config.toml
d_model = 160
n_head = 5
vocab_size = 8192
activation = "quick_gelu"
norm = "rmsnorm"
positions = "rope"
rope_base = 10000.0
rope_fraction = 0.25
parallel_block = false
lr_head = 0.00617
batch_tokens = 16384
seq_len = 1024
train_tokens = 106300000
steps = 6489
MLP neurons of a small language model. Each row is named by its layer, matrix (up: input weights) and neuron, and shows model dimensions 0-159. Each number is 128 + 24 x the weight over its row's rms, rounded and kept within 0 to 255. Numbers have three digits each.
A block is one neuron, or neurons of one layer that tend to fire together. After each block is what it responds to, as a language model described it from the Wikipedia text at the highest values.

L6.up122:083119140108137115154136121114148123156116133134194127126106135129088121123147109152119120143130136130098118162112136102148090152138155116155128099101105101137121133148133166115112146163179162140116152145137114121165147151109138084115111131113109172142097156166144102178151171126110133120076130147161170160142107137126135087116096102128111128117177110150160123149123088167122110113131126152159155155116132140149111080123124161069130075109103120136109122145095153080110118145089138
L6.up171:079110153093149177081091124152161078122172116147126139143093111146110150114121122164125104115132134135143120109139135119123105142128132128112125126143093114097138131156145141124149174133218149121132134128152142163138156138137167110120127160106083107086103147162156176106107135142144098154139158095155142146120076094109137115120107129120112108134095134122164115150071132142155111094127111149145161109143135122176151128126099152136095115114086110107148142121111158096109126127106139
L6.up391:098079156098073128107149121130162129161157131124134107137144105139171084088123152116146116136130152176100160139139141127137111129116148119110129155143091143101123144128154121102147136146158154110128121100163102147171152131125117122111119157172124111158137126179104118113118156193089152152129166119093172163107111128149117088142115133079151124113109144165143152107119115149122116122133136149147156159149143154151138081102134129134154098116166109077109119111138172169102127133106152
L6.up410:113129139141116128150141113155134100111120158135108133121145106131125126091118114117129099111165131177158116081132110111115133132149167082130145124160121174135131092144172142126104150116129176138134119132163139117143125122142130151121138122144154157137102138174095077085137158105193119138128098115126142139126157115124121041081073114157133141124130120145129121140144095138154109137083110141172162127155137133116103137063080141103121133108123159126139105132154170125147095130107103
L6.up448:123141130120125137126093134137136144111143152132115144176125130147108159078159135111100084137136157105150132118130119103091093117141135125124109159123121099060106103121104126182102148110197174112146087146140139148142164094161122132152143121122109159103103153121131123146095112152090094128106134087118139142140135092104139125162123131109127088159155181138171063138128114121141141156108118107145118164117116142141147152146119157102113123121074141120154136129152130066134122159119146
L6.up608:107109142086100127105151092130143130108141117131165121129131115147147139089149149130157155137132175136122147139108114104116079101113121099128121120130081154121117134141143128108081133101197191116113179104147134135185178114129145134145130127126148170123105130183112129142142147154121092156110125130111133124097095143141105063159092099118142152142100124115145150122164125123139108125135168135151168167131114116132115072097091144136135089121126111102154129146126172124127162130107140
L6.up613:113137164132115131105174105128128105117087154131123139123102128140050154117089164145118128102149095136123177129129125153119095102103111117161135132111121135118107104118119133142143121137161131086118099126161086124159137175133140129131169119164108139145108149115115074105148119110096132113115101098119169177112099117116134134112127129104143149151083071128098157130133118133170137148128081132148141139140102170151107135070147125083153133128150108116098130122135175077138096144135158
L6.up628:161176088094126116129114127122124148153129134074114156136119110115112159159135059144126156138100138145096114126121108161115090122089132141129119161134129107147112096093111159175118154123180128108140171129121143131144132138139124091126137095135109162183158151102137150165090122101093078164130160135117141151157110143130108126136112104178141102098148124144144133115116074125101082132080142132123119150139124136139115140127126106113108111127144093101137074165122180142120124160124126
The = signs in wiki-markup section headings, mainly the closing ones after a title like ===Tennis=== or ==History==, and opening ones after a line break.

L4.up29:099144154140122135104163142162158152143153129111093136161114173118131117122091112090123124199123132061118126131128102124106146126134114100104106141146138129104116121166120131124108137100201145149128097160127090131123139187102126087147156151139100156135113147102165166128104124131170146111142109116093125155165143114158160134159129140130129086134114108112152143097152134107089155131127129165118170151106099131139091127113128123095148153102131084136167129092129114113125157160128099
L4.up449:121148164103089084108148133127125146135133092065116143127123124174168153111156133125134122142141109165132143091120073158149135125123125134170124110160171111106159109131149132116113149132136153088156118142126136111194141130100139115141137146134104152126121145122141108090164129153136106159168131145107127146091122132134140118147135122119116091136081094137162130123158136131113182169107125111141122172132126141169172142115120062146137082117126145148163104129154104155169089126093145
L4.up532:136086151118132142136174150130127154172154149124111127123109118146103124105153123112127166134133150110126128121104099138076151167124103098129099150101098122121129110118134086134113154142095124152132086127142123111139049155055178165114124165106145147131100088129122122154105135128164101140121140134133159104150166110114113129140107061118106105124148070148128130155140130125113144163187155143150126127133121114122155108117112086142136158112163126121145091117135106138133180119119107
L4.up553:121125130115115129130134135159149141170119139129120172111146128142117152106144088113091114119137108129135143119093158117111158125123108115104110125108101114119147103180110097107119105090156117141132116183137123132189112174091110149133156145136106144116142078123151087119112119105135099137190138141130142133105078120137099148118141093124106159110137109140180156139139131066107136121159092109117136117136147129114129091061105163151130089136139098151103114113188130095160109131093133
Equals signs in wiki section headings like ==Career==, ==Personal life==, ===Film===, plus table pipes and some word-initial fragments such as rec, exc, inv.

L8.up281:186111152137097098124085134137101117064133148101157145108148104151118108127134142122121130153129135134155110133175171133113117128167103123079092075121107117146156131118107107128129122142130184117106135132134097133164124150135178109177127115151128151159142149092120131150138102138177141170143131138130126159116152121161148113120131150131080082176102105113153165112120107174131138144094125114131077123148118140093099124107127154141135149174132120093123125115153183142141115125136114
L8.up311:122157131117126133114127111106116073121179127152170161119129132154150192130087148134136144130106121116153134124143166123144127119137135117130142063128118107122160126120148116147123118124133099134147138148149121122153134132149180078114128140146141106115088125178128147117110089109123116169104166158111127127119121148107158158149115131129125090123118163176159117097177060124104147176135131098172140091123115140113157142123164162139129138183135136114107156163100153149140096149160152
Tokens that complete a number in tables and infoboxes: decimal digits after a point, unit symbols (ft, mm, km, g), and parentheses or slashes before the next figure.

L6.up132:137149133115163069118118144133137092118156111118121122168115148125124090108099118146163124145163124156155110144109143151130081102134096131122112110117082135138076139106078113092157064113121127116121104124161099140143160139134108089167090088127148127147078116115121107141108119091195144099131134129117101139149168118111151106133139112165139104167113150180144119147126171127104133113128132096104120145140103139105169150149147173140123142109176142143115138140153136123129118123094158
L6.up149:123141168083114127188098140111142148110160119136138163144113134121137135129087136108105149117085104158149154095144121139120086119170128124151136098108116098139118154102144085101114151129140161102128124109141165143138153123111131113093143120104132102149149104153128140113158128128105142154123117130123136150159132122110143147109146125138130090145109150090139098145151145150148148114104114139137114095058111153067118128127134092116092094080170128135156175087130154206127080112140147
L6.up224:145115153128124132187137141085130113101093133173139138135091171126146116168154172118093125112144126166126134140146149156130124131113159130140131093088101158132099138119121150127148162130112154148124154141118149146135121130111110123154147138092137153138095082105125143124087098137165142084092158102143134176114160113138140133080172123140093104115150132149117083143160128102140136154080138174115102118130090146118118150087149112117158141097136106151158132191171167123140149119112134
L6.up245:193133147121158111158142143130075152130117116153172151156095155104153093136106141120126131102151109098088109126125103137130176133123145140136148154140099120152123141148176144075125161162151157113168144128166144113164126106103127106130117093137151155130088082119109153119132165141163143137113120110167165142130164114114128079142126139148123145153127104185153125158128112160148100142148097143116085089133126103144128154109129126106159116119144131142119150154151125090149090077126135
L6.up300:129148117067169100126141109136112092104090072146126126158124145104126147125156116109134125120102117158139109113149131089079122102121124107156155114106140117111128138124114098097117105150090132132130120136166158083161115129161140132156119101162112084117079087150105079125139134109128147162144120113165139136120143143123152142115115121125125082131116130134105089119180171171162140126123133138127062127123064145141087138127140139132158163125178143100141160142148121093157131109119132
L6.up349:157159121124134101123159096146107104130117125121122094135161154108143109102123111148129132146098106114107099109128107148101102159150067154151160131142152096151138127141168074103137136113149135126136133160129140084150081135135148157151135117149125123098108079166125144137121116114127148149106121116147187129103114093091157101100177109129099102120151082135125152103182141144144148136114151138088130101179101137149133152149100193134086127083126135107142128139111089120132167131126130
L6.up415:163161128106094139159134125142101111128067079105129093176124155127173114110158123143135112138088108101158137117106127111117122148152128128165125113122139137142109092103094153134124119115108118104128130184133119077120111135137177143109125116154146129131131067158093123130146089143137118105147110116124140148078138116109148172129150129126085129167133112115099101094157136134111187151138140167134111126140093092117117135132120132144200149183140112122152161156114100113151108150124120
L6.up467:101122129137144105160099146111132168132184116173133140104156126107134121096096132119081106098157081142112110133120155110167086155125112111132150124140120125150094114129114160070128129171092163111158130142179150142122152101138104127157125138145145119096133103133136115158164119146150141129113110143166085173142129157125128144147121153143078052148130154159139139128134104175142134073060137109154109136143137144134102148101124132135143146117147124123130150147123164112101127134139149
Formatting tokens in Wikipedia tables, infoboxes and headings (pipes, closing =, list dashes, decimal digits), plus "of" after one/number/percent.

L4.up273:098155137151132133094119109117145126125125148103106152147141148135088130140127152106146123138139088137143123124121126133106136106091115134153118145079120172150151151090138152121124124136124109118127134115141115152104136109147120115150129132138134162101141119080128111167122121188137167059158133109139124196105171143127166149130093099106090113176093166146103107114121114137120140149169165072092113137120101151087146147116117198112130156123110113131158133127153095137150140098088095
L4.up382:096116126108176097110139158128112120098124145161118141129118132144130120111096116126133084123125144079171093103100124136127186160143117127115118117174132146147119120086091119148141063154096149148123097110109166120166088177168157169119109132088117151148136122160088127131123133163158119135088109141092145120112123112144120176130108149098135130133122158115125089119142116118160148129132151124128158146117141130137144109099128113142127178110142134117094168120161157071108154088161140
L4.up435:117105140144072158152093164148160127150116128123154133140145174155129117103125121139119110125141174153141162126150111117108064114104140137104095091137146127132106137111077120083147100142120083117098139190121114148170107112152130075160104120140139134151159104146130106098105133131161132119163139123118109158129156093172168112156153148144124113171117152137157084130123134092177149135110115150152140148116108158121083133145128143160119128114119087148134121160161111121138129103169128
L4.up490:127145091129119097100125105133137099111150179110124121130097159145162092125100140144135123107120149114156130157162121132145121097099148120122065100109130114120122142110096134081129087128111127140137120168138128138124118124133113094147082139136127076142141044102121114145084140156147125060153164136122136167096138128153149093151116144132113087140171150131143126125146140120080101140103148123128095147059149123137125125151127129135106146130124112088189138112131144139114138129092157
Digit tokens right after a decimal point in numbers, especially decimal-degree coordinates, measurements and table values, such as 119.89 and 6.39.

L4.up1:137172166117128147110109125116133184115190130176131191081114131140117085125168129127146144135086110080111112096135106175146115108100125157142125141132178074122107088097137132110095098143129109115149124117133131163125132110095106138144148117140095108142130100122138145141149108120154145135119137120131157153127148096129133104149093126156111114121140128147106112109129100109129121098119137141104080117182118159155092113130133129119069147088165123125095153100148096111145117146117083
L4.up85:146115117126148154107149153130115163122118149124133126105105113125104159106156122148092145186144124087166126111138145111122145132124155122149159143104102123124153113169112152097098082153103140167122119142126135145158127125093115162106138172129116109156142119118120101096123133162198161145033129128132114135122121151107106088112143127128147116155140111138119123174110130114125165167154124121117144142116167142166126124105192141159167135123134147145151119134082107118107104066142120
L4.up354:132135121134129107125118130172061138131123118106128164133119134121120129095137135136132125132048079120122123094121103153149124122124154133102154126123137123083096119158142158146125139168108158151119129163084099147073136156090145199104108161125123113153117128103109152122134106142124125097114150108136153131122127128108052125160115136191151119111139152153114064125148120105105182157133115155142155114136114137113115114125146115148086109157122140127143143140138129077112137111157106
L4.up365:124146157111160163097127102164108166100128129123176137107088112094114120096164130099131149083100124082153143139145152158158140135163137136143143115128107097130114088142134134125097117135137120170165119152107117093163114138109110122124119157130144086170163108055157149135087128133152128132106128118136102139149124146120098112120091126142158122087115140109170114157147118115125122170147126126093135101086084105079108148109150107114150153116125154138114115171130121115111086162135088
Four-digit years at the start of a section heading, table cell or date, such as "=== 2013 ===", "In 1938" or "May 1918".

L4.up130:155148125105093138137135123108138144150147133143110118096131121157108127147102120163084160111121117085148122068143159125121120202099148112163161101108107126106117089089151132163155144135124113136143128115117092105127130101183093129084156141119140143132152135122095132141151120107096166103112105124092143138100115101116126151122159128115042114111130125107094097113119114111111125121112107126105149127117127190150173118154152135106123149132108102102094141144187144127136126102129164
L4.up281:106141121113152132110131084142079120092113095102123095128116109112135156170153144133113132121106108085099137113114122127143118105159149084121147139159169135104143152132104086158117110109156158124143136135139073135146136135153135095140156097073126149183148124098128182140128052141151117108116138114126112124149122125100120128158164135065129143125129116142166130098108184171131157171131123148132129108170120138143175102160105102115143139124096114114119106108155148108152123128111129
L4.up549:143165091141118151125069102144142117149124114154117129159102061115130126165095125101127112167089132110127128098129144107110171118094155117159115128168101140150167130129186141151120139104119138103163115087134131130144148103141125179134143135145124122146165090157119097090126166094144127086099103154145125134152130151122112109170125120146148119067156144199145127073119109136152118148182127117142133133126128141114137148118120121142098088153125119129139113143172150115108133129128122
L4.up597:131109131096152101152111110118155146099142098130119130176121123162110123160125107134102094106122109117160090090150134134155162145140113135129134125109105128158174118138150129125120135142145098120137138112128129132167134102159133132137165153095143208185122105094059182112167095131130132120139131182104087100129126146111117121169127156114104142100124094167103109142113119109138117170119113133126126089109127107129138104080080139126135121153122117098056123114150115135137155127117122
Colons after field names in infobox-style "- Field: value" lists, such as Height:, Position:, Cinematography:; less often the article "an".

L6.up18:140089100122151154131128129101119112152105118142142092102113096150137121153137133110128133151124126176170116120107088094109135173139115134160109114169108165121133111087104135120165091106134155110150124141131115139090158112116115145127097127141143077119127073167148088098186145120128085125114130162133138094168144148128120089117136138151111090110171098127096137163110119137155091143161116093117098126099095106139114176126114075153139162121167149121128103152164126143107116125101123
L6.up21:147082120181102108123125121127134155127152108123159158121145147121113127179098134130115176122163110109173145145111135155124131143134151110131069115144084143125098089077141154109126140164138102129140127110121133110120169137086158162145159112117094155103126138136138160157144132156152147166105124130150096118100173113130127171109109134097119105122145138114124159176141131163138094148135156103143179130134118112135137155122159158175145126096151111112106106154115111144060096111137152
L6.up75:149144089069136134112168144121144094121155108157129155121133145139163093128143102099145150109093129126126101108123138083091117125142104175165158128114133134121137093138165116083136094154112141131128140138127070091131096105156156110134132147116104163119125141115154161143117119123118117141121156119149128188161155138095085107127170141121122087108111108143101137135149135135145115132131130050129119111139088184100138107143115116182144148138117132073150110109122112141144097125127090
L6.up126:149129109106090115130132119108064128132132118143124109126110121158168095147110128089095117085119092149103139115144130123130107103090133129112152084120137148149076134128120161141160147150164079116167151122129160090083125152136153136101155133115135156181094129117148108131076110112097191129166151149141101192127114129115141135143118114166121113118113140118162073145134113136155161123131136104111141144125119109119140102115122117147103119149166092153160129118110142174108110157120161
L6.up291:137107115095090182108135078145132108138139138090120165108127188097163142119084126108143074105125110120135131123120132113124140180116134131135103149135153098138150104128156155125149147113138106173102109121151095056145107111160135137095148118138134123137121093173106184121146152139178112140147128153121125078091127139129104154115149147087144088117140118119072117136145145139149145119132145163147104105145161155130098132137109126124123096129141100145119178106153105152144135122142160
L6.up549:152081142118097122135149130119142113161156114168135159110116104126083173133160107090156151163140102158131133122142094133125134143149131155157139151095154094143116116120122128122144105115086070150117144137131095109131163106172144114116117115158125150125112105137092153119089167187100134132142146150091094145115138118128142115126119117110150135122069185107124145149142135176161139109149095159112163161144108148171123103119123143097131115109163107147109074186133123120137113116144132
L6.up588:155133107104167112151093133078118169126165159157170127118128124110144132119173167109095135100137121128109164117120137075135116143107176155113065109143130097110123117123137134146132124131112112103122145099160074117138117103117118165121102154195129127135094134099137124113147110123164116103119092181157131177143076109108138138130151134150136123112110113123116129105121124080087165119122141091109103139149119139094120130120152110126174145112130106069167120124107111125111127137134096
L6.up625:141138130089110127123130100099086150112183163133113120087128155143121093121148137114100108094155117137142153118120115081135109163111163110146097087115170105130131121119118127156162106123121079170136120103122079088163170157142109121137101127176139150090091117132131172101163108123122120135136134158127120166097101148121075127122187136115129110118124098127082162148174140118124117117135137115139130122138108147135108118110103145138110143115204146137097124126123090127113110093120156
Tokens directly after a number, such as ordinal endings (31st, 154th), goal-minute apostrophes (88'), and date commas (September 3, 1896), plus article an and word pieces like ti.

L8.up22:169130145139163129178139133139127138180116134113104103136119153096119141151124089140137110179141112138168109141161103156176136125113127109131124178150096165161127162139089118144139122125144156156099155126127131097141149145120126155153109117106154147163142078127134147132160076138147097130140117188101127102142120082101070133099133145090099129180127129146129138171149102127107157115125142139181129140134114101131160112120181107100141144125150144110108152118122152151128142108168130
L8.up130:068103121110164085111102132087083155144115112120080170142110115105096142084097101158136091161135141120139175147152079137139099154121158156150150119111143175144120138141118164166165108153135112120081107115116159166120089130109148123105133126140103160131098063137142124098134112118089114156128122143107091130170124137096147116104114144142076098152127150130145157100120140102143109171117132141167121117157154132137152129132115133129158111142143122106152149117145115146114116127155133
Short word pieces in the middle of a word split into several tokens, such as el-igi-ble, ple-d-ge, des-c-riptions, er-rat-ic.

L8.up119:113125069145113195126150097114104149157148115132127102132132146152121133166148173089114119159140098150129106102103121114139156147125125113136131105150131117102128172134123111076137131138169104145099129103102131123105086157119148162170117136079130112143071117137116129176132126117201104108134139155175105112133112113151139138115127143117104116126138159124109100124130088155106151120155139100132106153116143123170134114158144164099083160117122080110101143113077105132149164132133125
L8.up218:112129130114151133068134139138126138132134110121131094124106103136142110131150139118123119115154096117102082124120120105079174127151090123171108175114140161155110140108162072136111142097105109112092093083077107103154144151103170119143118107137088126120141088126149154123134140150137124126121108144143133121114118109157103128099120159111123118148118143096177105118148121185134129066146132142130125100091125141173118104144115095102127116165171159102151181145138124128094168151152108
Numbers that open a new line in numbered lists or table rows, especially "6" after item 5 in track listings, also row indices and years after a pipe.

L8.up202:131136123051147147107149107104137123126108132144117137156109171153153199145150120125115100111130117109136155078140083128108136133159086111099137171174121133098117103140144169125116110128123145103102093127109101126125111147126108123122147121105137149104130142108135122118082136171170102159063121113128136126101087119121108121145107111113134117156161091145142143148124150111069124120114136140164145135108163132148127098082180107127164157119100114160146125173110154128112132137088129
L8.up488:107106131094134121115118091115130137177129115107142107155124095144056153140144149150131174124160130099099119081112110168161111134137102123108128128151125085122181084124168167101143120104125094139111093180118107112130155148148101137136153114117103118152139135120171153093102111120138138110135188166135121141149146143103118136096129127114141105164131126139152141119146116097147103147084150115118154103110177141092108106139155144156132126108132133089124113110112181110155172143122097
The closing = signs of Wikipedia-style section headings, right after the heading title, as in == Personal life ==, ===Vowels===, ==See also==.

L6.up7:129101146131143158090127148103144128155159127111137131130101145119106102101140122140149146118166118143093116102098102137118124108052099142117107125135137186123156104114100153124109140108131123102104154103109110098106114143097121142101117128122140125113114087165122180133127128149149096154129143143153124137100119121135111095153111164142134125097132105127139101137084122165129120074079161130123167123130124137189105112037128151173099138091124077125145110121134087161138129146117123
L6.up88:128118124132122169106151126146132124157130122147119153125117116113098075151160112094122106144136116104138125148132135111101125154117109158132160129143138119164155147097153128134101050082132092130151135166122057174176102087110145149119134167119104119119123122151143140184131135112143110127084119155134129117172154117107091144171117161170146109130124129117139111150135108102122173162149097115127098163120098164162155116093144113125154152155112126154083106142148101140108140150139111
L6.up161:111158118129090163082132133060117117145117146142143122107125154152120142115132109118093179117194147097099128107130156093089127099136095148123094132108145134162097147119173103117155137094133118133110162146091163107108092133130144139089115133112131122142153100123107170079160137124129164122061093168107127130145149117095077137140139143123142102105141107108130145147146171121146141136135143075171140101134147135125165099125144116134112109114121127127108133120126096099098139156099117
L6.up176:103123128125172143106162084126086158146147127125105120158161123130107099109122108130162158120115135117115125086127111135087144097148132146161147145084156084132171102102104129127097147136117129126089130113134125137148158128120148078113127166118098156106125100179111125144154106170128163110141117121077110120121127109139096138182094132069121140133077150133127138132160126088163162127131132104100099103113158149149124168109108113096155128142091124114121105140102091147114095092162121
L6.up308:175114113092079181111155139086108166147164114114149137189121127104096095136123155125121123135110098093112102149089113119122091104159128135127142134136120113126163095118144147135116108186100120119119136114114139142182104147089145166153132143127147141129088108151078090135110124063150132130124147132139124120139148092106119131142165106108135128103157131156107093140099132103120102152139163149129150093151132121148145137164146140149129171106179123166097144140123143144094091137123122
L6.up366:137126124114130141110148130127104162131140136142196117147105127132139076086146157165098171154119069168150124087158138152135155116137098144109126177131123126125136096096144124149081086122139100104123164095063129157105107148106100133135143157065121098105133125123107100147100118141110087129099155110137109101106142132139090100132128105149117104097159147139140090166110110106090096154129114126081126145145121136147128138119141105102122095126099123152120111156146123166100118141130133
L6.up502:133120115136166145102108144128132184171148123115129171167144104123151138096145099121108129128150093103106078093097183149133077072136084129136136118158145155110100107126135122080111096120095128112121152144141127095137145139110128133114137197114151105103123101148104157126169112135154113143119128137118067128149120140153110097168092169143144100082176161133129145138137111113147133142134112127120127088121133122133131162126146152131147122115142169127091102163130083125104155119121115
L6.up514:147162154106147111092105161107119126135157155141102107150153179127127101121139086159142146111112107145153117154109114103111116079118147128165159143142098113094131127124148135069154081120139107153097134078116131123130140132095089129135123144149144119103127099146162148160111165109190131156134110162135120137147101111107126129141071163138113089144107087099123099148136085087133162106103159072092128131109135162119136142129116137165140151156153133135159096120128109127107134145144096
Opens the first cell of a table row or list line, mostly a rank, track or row number like 3, 6., 10., or a blank cell, plus year starts such as (18 in (1839.

L4.up195:119135103137119097115098087151124122129097157142125147160088119170104162157181122150157126166143094129113178113124121171167097135096116116113103087133160130084137109121143136064104140112149102147126100137142182110167119120120111118098122125116128097159113153139106060128135103146146127138154127111112122118114113106148145084125130134106112146130097142132121139136156096107131146155120151136103134138142139132146121136138171133123159050119142116087139136149102133096153077155166129
L4.up439:108122057120133153130122126134099125124137110113125135152144111111166132174132126129131149105108133148101136119110101189164082094120144124136120146080133125100133103131118092112127116118122152166136103141129122129140126149143115107144144139157114165178169042145136121140134114141114123107140148112136139130146152122111091149140089143103145103069097149084160128151139104120170112122139086097146121134101148119115115145141170122139104137128133055122109153163147081161114153158122152
L4.up506:084085120122135138114136126151097131087124141115141125141140142098140096113160111117142105135086156088087128139110105147113107094137124130101071122123120112106131071106139119109107157094150155171139116122142143102125115107144102127156143126092149104158153102095121111128079127171145139137141130107069105124138103120162110106101138133053066076131104143107121123135122120127099135084140115131103147147107153116100131103132151119135178121141086123155093131126118119115150089139090100
L4.up543:116160135121139156100109130125115116094139127140135126163109142136161132179176193154180101131094109128101140119155115156092081129087169132155107127109159121121086158144147157140140133116123118115138097171097113155121136144114156120162112136107150119168116125112109139168101134184131148117079150129141101154132117095133132151161169108104156112117108147118108116098108091131123090135124140091149114156062142164134100105122159137169129132125114131114127109113108129105129135142118184
Relative pronouns and complementizers opening a subordinate clause after a noun or verb, mostly that, also which and who.

L6.up19:150137157110177083097064115087122144140134090102125141137120120112129113196127108184074101148156177140140164119110085116126107125140104120155097130127141139119120101156121147127139132157123112123132152133102166159178108124132139132143121122130179121135120118138152120149105147097151133092104092141153126110152151164125143113125160104125092099141112127115131095076135127105101161110129097135148134164125129121081146102148148161123113107145119096182142143095126150116096142123138088
L6.up133:148128148131125113137130153171114115131123139118124133153155138121127118112133161121120128154150134143141157156153097164106135127122159111136075127126114139189103157112161112117125084094108127183125139130133096099156149120122080142156139102131125102111166099097134096144134134130103119146152096093124139142126139147158136104110111120143198007127124145104129154111107154128164128123075113142109116135099112089104129119139125112146095117148087124155114149156148158144144122102139109
L6.up384:095074169113139122157145137139128158138125133094121132103099156133114119110121089098137120138104148099190144127093091118153116134146133138158132146137120110113094132142111144118165129107125142174119128096092076114139136126118100134108136116135119133140116126105110127138134138168116154135143112141095118124188119110173104144142125122162127026147140065172148129131164119103112128103098123134120115129172144166107110138122155117154130142140104144141106115129173090100133161115134074
L6.up389:117122121123157138159147135096137118135120154104125186115121099106108146094153101146132087118126143156094149116132080110120166122096159122101146113126175100123137121138095172180127139091120143146138153129091119122137135137120142102110123108164124153135173097073122128151146110106155113142101127137130112122178138118136117134127112109135110077168133142126153161071106098095157113144068103102089165103162128127093134088122120132154138118183126148119095084145094140127136117114146130
L6.up390:088135143096119111115116132138115124102093158181128107150147151087135167120140109144193128128151177129158110100147125176131128121106108144122143116121130147115121138098105152150097142159155159093114118133147124090179112122147118161169101128138119169098147095126151079124128134130128125111100113147125142123121111162133080123132128140129137120138119184121150145122131060132154115100143076117116105148126121104142135084104136143088147045110130148093145125114131129087151114158137133
L6.up464:162084162129109103141089145139137149127131137105105161105120099120127114093125129186144097102102155143104133139120102126111111137142150131087107124148148141147121142139111161102131126125124129109107133162128161119091134160117164132113152121151169150119186133146154117127158101120160104153165069156121131122131102128141136098126118105139145077128112122145161114160131122125116130132054117181109122131141114122140170128162134107135183124178117081124128164123099131105093137153188166
L6.up469:101126139037138101174148117117128092161106140103085108090132131149128177156139118120136074106125156125165145127133082118137105126146121149125132129100151136139159102127117105132099124135128079174152123120126147143147119126139184142094136123135095160125102119139130129122160095156150112148135083139130144130111113109109145134129139170138126068147105117163172108107161156107124134148084128153099111148151165129116123078137147117120094148166140138109136126115105167161116157148148111
L6.up512:134093141107079145126118056098119098146126145099155139121151128132140094126148098162125096105141095085130153102111117134144132145105121122107127117154168142136131135143063147134155182115141138170157143150111128116118149128125151128112119177117112098093114123109133143174146150084069127102133086147137126115121122128142147114141122107128142072128125101131112141145155137126068162155177098153160133099110126157134097132108130136155121122176156107151172166139138137127163102140125134
Middle or final pieces of split words in prose (hu-ng, concer-n, bit-ing), plus colons after Density in infoboxes and table pipes.